Weights of a small GPT-style language model, trained from scratch on English Wikipedia.
Architecture: RMSNorm before each block, rotary positions, untied embeddings.
MLP neurons of a small language model. Each row is named by its layer, matrix (gate and up: input weights) and neuron, and shows model dimensions 16-143. Each number is 500 + 25 x the weight over its row's rms, rounded and kept within 0 to 999. Numbers have three digits each. A neuron's up and down rows have the sign that makes its largest values positive.
After each neuron's rows, "fires on" lists the tokens most often at its 100 highest values on Wikipedia text that the model never trained on. A number after a token or word is its count.

L5.gate873:489523493552539505508538526473540541479532473456479507538508524523516470483545461514539509483482508511507489450485519443499481527489522544473473509498485504523479503515464427505445532518491506523464506492471468519535542446487457533550509497489501506496526552529518535524481509439496463491543522526519511496492531487498505533499488522546510520515497496486440458463501477477504515532464
L5.up873:535498487472518546507505522535461487466503521494528483525508508505517527505501516471516512499487502491498498511526492473458525452524504488469515477466492467527486497505486523461474493474529490513537505518489543541523533501476490517487505508511494491504543512486497544504530481535520453496470507521522511553499499488443505517512522499521525486469503475502535520487491471509508560555514
fires on: "th" 47, "Th" 22, "ch" 7, "enti" 5

L2.gate1560:523489492529525507500530465495492498442502518493521465515511491562481515501512481535498475535512505468525517521506532511532478505516480515470495521481488470467516552506496458532452527479554540483479456566512490491494489491545495544479529452521522462499538517529500506526493522516511501530528512488496485542530543477454511512488508483513501471539530484481503516520535476507493551490483
L2.up1560:502515529513518492520550501548520526504475536529486454510487540490495473483559487470470534531474497515495504552496516485477480491539499495450453512500473458532529522509512480467466497497545492482551539491483469472516520460509506483469511465455482484516493522504512522550474539489502463522519488506501494525499481460498485501500487496531507517490539482486534448538501490489519475507500
fires on: ": " 36, "s " 17, "−" 4

L2.gate1742:477517479512470509472513459467471536490509507520455515566504521526494465481519502508469509491502499549483513459480531516493503540467504502492490490509482508497502436494503502497521478515542489476537491514502490480521511511474495529469490481464479507470479491517470490478483532517502511476451494502461474511528510507488460483496492486494516479479516508496512472476545537516503475506491
L2.up1742:496507457519460496497482505491459482511492515526472524526533517497490482497499484532498470497481449462511486480487465483496538484478502513539498502490451557524476519497486494523523482533462545500497463526547512487459468471512498520533519494472453510442486482510519538524526538493495468504517443529521499488484523529540482471516511495547471498556511478466508510484462506497526488473494
fires on: "ist " 22, "professor " 12, "aker " 9, "alist " 9, "er " 6

L5.gate204:504458508524505490494498516489513463488516507504521450524512468540497511533474495509509531519493535497488514510493536530533530484457503520513499469576497512517478497486471524506525492491534480481525510537508489536472518497470531515467514553506495498505528503506522522513482528494500481498468472470478533487487482510488517518490461492491505510482470495458509494484531486540483469452498
L5.up204:513503505501472479474483525525502481511509506551505501490501556511476455529486511501520521494469489484476541474438470538517478498477518467494522492522482527497487492500500533483491516509456507498515480505498502476486466489481505511457495502516509513533502460498515501501444528473493468500522479525518514491527515505459486484498512497496414486546479478505496532520528545507471467486481
fires on: "out " 23, "(" 17, "known " 6, "| " 5, "part " 4, "ly " 4

L5.gate1213:487518506567519468518470502511486505527532525493503470542535486532479468501542505528490491443507504510498467507462515477502479506539468477426512525534504467502522517533498458548436478463545523529479477507457499494471562464512463527499472526577488490533476559546512543504518497511481495553539530489488520487467519543486481546490519531496527528541530499487489531531548502498489499535499
L5.up1213:505513508522503505510519509479499500490484510497497512504489511534496473499513474507484512457484498455481520505483550459518458549499532467532570480529459513507490535552476498501479483503550499498510497507522506518514559519520511545502543496553495507518518488518554507530473507473481513508498483556490465494490493516520484539494476460463464503498478553526494521490473490483506487526529
fires on: "Th" 33, "Ch" 13, "Wh" 8, "Sc" 6, "age " 5, "th" 4

L2.gate593:529518521492524517509468471520493523496537498523497519491555507497522526500490518524506482515487505528473453488545541503444493460516504572547504464519517480508536496487434491473461472485492519499501480517477452493562559526466480480511478523523520492517510533454499549494504493506510457495508466515489489509510518505463517524508536545476528504499507478493516490499492504468493493476482
L2.up593:486531538467488523503500481528491484517506513502487528517525484473516504484512528531466532497528489444504519510493521499502544460546491504521511504492463487494480495513444505472519535493487542470482478517433490513481528512507497482524515519479505516524492491487540539509475491467497511448507469474492546471496493530469547441477493513562505530517510495485501460504480507501514467457512
fires on: "con" 35, "ian" 12, "ion" 11, "ón" 7, "part " 6, "On" 5

L2.gate198:441471450527464550494482461517500541513509506495484524494466518499501518512506540479515510418554520511496497466480527523509543524501529533510508545510497516517532489457481539493517509517502480496525516524519485535536548516469463470501515491466510451503494531519471487498497475506486443486490522478468488498544501521535475504520514494487506502496480540558543456534505515538510467468508
L2.up198:514513501504470456506515495474500496481490492517478490472464474505477480498500514460507495495533571454500544481506457444482490505477522496524489523542462512536527475502521500508447493507490504529502503477505503540477499496518500487505468494507492537497468513539511477508508489524530474520540529549485507505480503498520454493487537503470478512485479520492504512512480502510520471489536
fires on: "er " 80, "ers " 7, "der " 4

L5.gate1355:525520492477471489470512535512531490507469493464491475536490550514497512495498517488526482520509520486476506513523507508528484507524478507478466548474498482493482516500505478497542456483534516480482501548509436464460477540474531490490481509517506505483494466500509463503505515505499539566510518504472513474497530513461448512460490572523470507557470510516506517501529501471539540481490
L5.up1355:474550504537524507480521538497493522517505475483489483509480535507480508479490528523513501496467510485520496504503508469444466455488492504508463520478517465516485504486538464519474471512486506543471475508483526494468540484460494489499481491504471497466504469494505486496468485483466560535496516474513509495529502479483501529485497512517494471556478469502494475550503476506536503521516
fires on: ": " 44, "ops " 8, "s " 7, "): " 5

L2.gate175:540514516514490497483518498521553524534477489506469482464496477517548518471514467514498479519556523525461526525505506513503457491500475464481462443472463521463496501515472520491507468486455462502473497491485489516523505507434470489502520472528531495518472481481462472491490500505528448482476513452489512500482470495457518507461493528522509541532515513529481528497532519543484541469471
L2.up175:518533557505457505490496491552513523518462508500518513511469527445504522510545487477461459503516508512447526482480501499518501465480472508466479490482500506497526490443488497532506511528468457485509526508497499495460517493468523496575484526497537534513463511494524500489471500479488500455493505501476509488464488461455531459469495542483478515509502523509526509522483493528493490488514
fires on: "out " 22, "United " 15, "up " 10, "All" 8, "Northwest " 6, "East " 6

L5.gate1861:487517536499476489532505492490493549515485492489465471479494513510486499511470496476523504499476553502500500486467537517511440537461506517500480497514537485496501475509481475548499478471483510446496511487481492483479434497479479521528501503456494530525498556497481479473512480535515490552506504536456527492471474499476525492458475504501500492512485530489489523535509486524514480453527
L5.up1861:498482457541506513507534460525501497499471512485496523510527483502533521479517538495488504503547503449557443514500486519494464502514532494471538505497525510471519510549467483503443486470487523514503554523466440478492496491515545499524499496544494520451511521484497533463514456511477484496490478486537492473494450491490491446529465446500550446572531552535462535540488509506489502475501
fires on: "t" 40, "te" 9, "Tre" 7, "T" 7, "t " 5, "100 " 4

L2.gate731:469501469507504493494525492560507538480509506544537509505494515462493457493506482481526452447471490508484502541478486503483534448508519489494471509510476470466467445514508495483523451493520528497526498511487481472561477507496542504477495481485487548449501508486518512478542521506496499509487516485446461506526499494485508483516511473476494527548521467496484537490440478513472470541523
L2.up731:469476498495529471497500517520486503490509503503509478517458515462486484506530528530476486487478500517477483529500485521500529503547460448484499487562509529486536465498532521513507509496502505489486546502461538515521484515520513485499518469504471472465494465436477490515507485532512494482461485496495470508508538491506501479538513492520503511511466554508456465482453468469503523512505
fires on: "from " 28, "}" 25, "-" 11, "ed " 6, "s " 5

L2.gate1091:468463514490490498495500454507512533466514534481512523510519499494519449495467480500516504546494535448465462505467504488495507501532533527505514541500550489516487484550508465496542544518529487491538511518463512510474489442516502489476520492491491534471470521513495527485519503508502504515490488529487517496539534519540454488507501504488511472484487513499540476548481500513508491487493
L2.up1091:470489496467501561547504522470465492464501529476485472474491492490489499534463510547527561500499509454496448578452514495481537500488486477523487496485511473543519551477518547459470497523486479450486536527532448515482497542502550514505524495476497500520477506528518493541487522511498503489474520550520482487511437484520462480497492473502496514510487490502482502475490526532491567434495
fires on: "}" 23, "CA" 18, "SA" 14, "RA" 8, "EN" 6, "SO" 6

L2.gate1307:451501501501530498467500502513499545456483524475528498497505507488522485468514478457540432447532463509487536542505467457488504509500501504492483482506508531512505500485524528489562516480503523457513537514510500517518488541505471528476520488515510459528534500511490525529518524485494488494507499483486493521555520499517507499520535493524502490504521508517501509453505482458487513543487
L2.up1307:485551505504499502508546492496487489518471537474494529523462474487505508474526527509512465495537502471504506551491508489500509455524535502519525501544526506488481508501492517515492508526508496509503530506485521516497513504512480476461548511518502545471507506475495473505511504453504557508483498505469497490524480521523465533532485473523547479501495461478502484541457526525497538522488
fires on: "es " 33, "s " 21, "ing " 7, "assists " 6, "tions " 4, "ed " 4

L2.gate1801:519500484497547487551490510488493489498522526531524476548537456515502505477507526505486497524456490497443471505490497549519478518516457489501556495494489506529493525523511478461488456502529492465478463478552559573501500487493555440469539516497493506525520527505496510574523480483545510495505506472452496513479484488498509500483511557501521528480492476482503474487500505475520511481479
L2.up1801:500502530497505505470506539521512526488433497531483487454487490494507500496496498491510473500527504501522531531474486504453499478486538452495480471473503479506495558507477579501522503559498477517515538546498504528512536457519513478516493511544491486483536460475494512552490518462515497535515475498515480511514510478510457505526564528473470485488497499481496470522544493494491487487496
fires on: "-" 32, "amed " 6, "ame " 6, "ly " 5, "year" 5

L5.gate451:486512530499499528502492524493479507474479490472448503499468507464514523522527526491522495510495516504531506481523478485517499485532482497462534510492508501531529479493538502506511497471443482476536506492523561488479502490479513514446471464484491525521511463488497451499505462502517501513533485514496484495495513488480475490466473516484487504520485508511494501476496525535508507483510
L5.up451:524506491475441471525542518460504490484524471517534487507498494460511508512528516475483520477446523506463473558533498516517497502492451463469516467540503504522493561509510496444456490530470506472516528496504508481456500523514491505495505516514515527497508477524507514500490534520550514491536522479481464487488488496497513498461492507500521482547498517497534493491484509473527515455497
fires on: "Mc" 23, ", " 20, "(" 11, "Al" 8, "ł" 4, "le" 4

L2.gate249:492521497507462529506518515542504471466510503515539505534507519499504506519536477483475487478489543518475527513492529510506474507515464520519541492501499466512478495462478491520500524516470532498429513471459465488494488490503530493488492494449492530502552494538500507497505525485444516486469490465510531489471513517471474468490504497531525488521542508497493476495498493533508451457497
L2.up249:488540472512486505492528532504547505502467492493480456506525523519543526520518509467534477511512437467510527529489496485533471467494461476517467482465529554500553508494471491504479530476459491508466520479467474519455484518540506513520477528529465542481472467487536507494448504476467501534483465488513512490495526509495524480497495460492492495536498493498475507521478519438517511529506
fires on: "t" 63, "t " 27, "head " 5

L5.gate1192:536532483503505492554486530524458543481522499501517460465514514499488458498472457494444518517491529499510491508534479490448488503523515492497478466534518505514520478535467511544511478480480505450500492496504492489512472490543494462481486494494462479467472496514499491496488515504499558505506509532539509492494534482479505488486516484476491506555502568488481516531517459470494501544522
L5.up1192:517542476486523516494493501501509484517484487520506468477476502483518496534498472504494536515509519507495503499529490499470521485503484474531501521492488469510471465469473485504482543545440479498494467528517497491540501447532482476490528494512534505484480460520509513464483467499480518489498518473496482479492514521446549533478473566482466492432481475493497460503505514512504480523478
fires on: "-" 25, "ISBN " 12, "′" 12, "time " 10, "born " 8, "″" 5

L5.gate983:516514496509478519527476457517476512489504533467510540480481523481472528503512486467553537475473548519474515470486491514549478517500470486503450462513525545514512481528479515501499525510515506521558499510477526417525531454515533521448501499551464513504476512495461453475469528556470527487485456555523518514474530518459515489520532483473510535561523512498468543421496492493511459496510
L5.up983:475503545458512484501533478508457510499514508520495561546476483494486488430521511463497516455459483461497493467478513488516487495547507501514476505473541529500491458532489489499481483480520506490521528496473526449536495496477513475475457557506498497521450541503488486483495476495497521509504548517500511531521476487534508481498489471525501485468505485569496522512484522533495495489517
fires on: "pre" 27, "ä" 14, "ö" 8, ": " 7, "Pre" 5

L2.gate1469:477491514444479554445503468473510534549490472496496489481474497459511444516510491536540524482468500511481492476535492470478555527501531442520482503496493506526476449517525472474481482493485484491537490506514472523492506513462501479538510503478503501543451487478478492439490470489560496451472486516524518496535515458494492489472512496468468542518522512486468447460486491517489492504534
L2.up1469:500508458504484460509465467569519533484524509519445511516483525492475509508515503501462505509504464472493449499507455519525465506505504541540515513513569489509523516515523458452495496555512485513444475500519498498530543440471524506496502456487470477512541506528485516470524518477506474499488483484488496539502541538544503471486521486488519492541482460497472506536467460520477476510499
fires on: "of " 36, "-" 14, "major " 7, "to " 5, "ar " 4, "longest " 4

L2.gate321:498490499452456527508468458518509529477495504502488541495513478476497469523470508513481490495521512501432472494541511489527529513467517511532503485520514503475484505538506497481538543554517480520499490513487470520504489511512530528492458513488490503520484462538489511536530491525458516516504467557490519482512549483510479562519529537521484507522548518493498468487511527541509502447466
L2.up321:503468452504539535483477538502459542526507529461505471509519509469494490507449458443514446465495486531469496531509519492489541444466459494464533542501528496465478528470491488472503523481502484461516537526462530505493477521538514470519493461495467532524474505480509487534491501504495522500504491523506490471512515480504478526527547469501487494581499483464493501462458497516479484511475
fires on: "RA" 24, "SA" 13, "CA" 11, "PA" 9, "MA" 7, "TA" 6

L2.gate633:524485468496501545487506507510486513476471464518527461464556531479468492530488549534460510535466499485483492532470504518425496515466523476465494506467452531511516513504481506497514493471552479498491468495521485482542542503449512473486513485494531517540481504529474460481464514513485484491508538513473520507538498489509484527518489497517492545489521531504499493494497532557490498478476
L2.up633:479466484501470511477463483469492496501495437526458541503483515508473485507505527546463456527559512523511475472492463518486483504521497499516506511494487500533488516493551483464525480543514514501487473526506485475483524491477545558483483577466481483515491523540497514510544476469527482464517486464529512511559500478507474483463481512485497551542470458462511494474480527513528471452513
fires on: "-" 13, "north " 11, "east " 11, "south " 10, "of " 8, "west" 7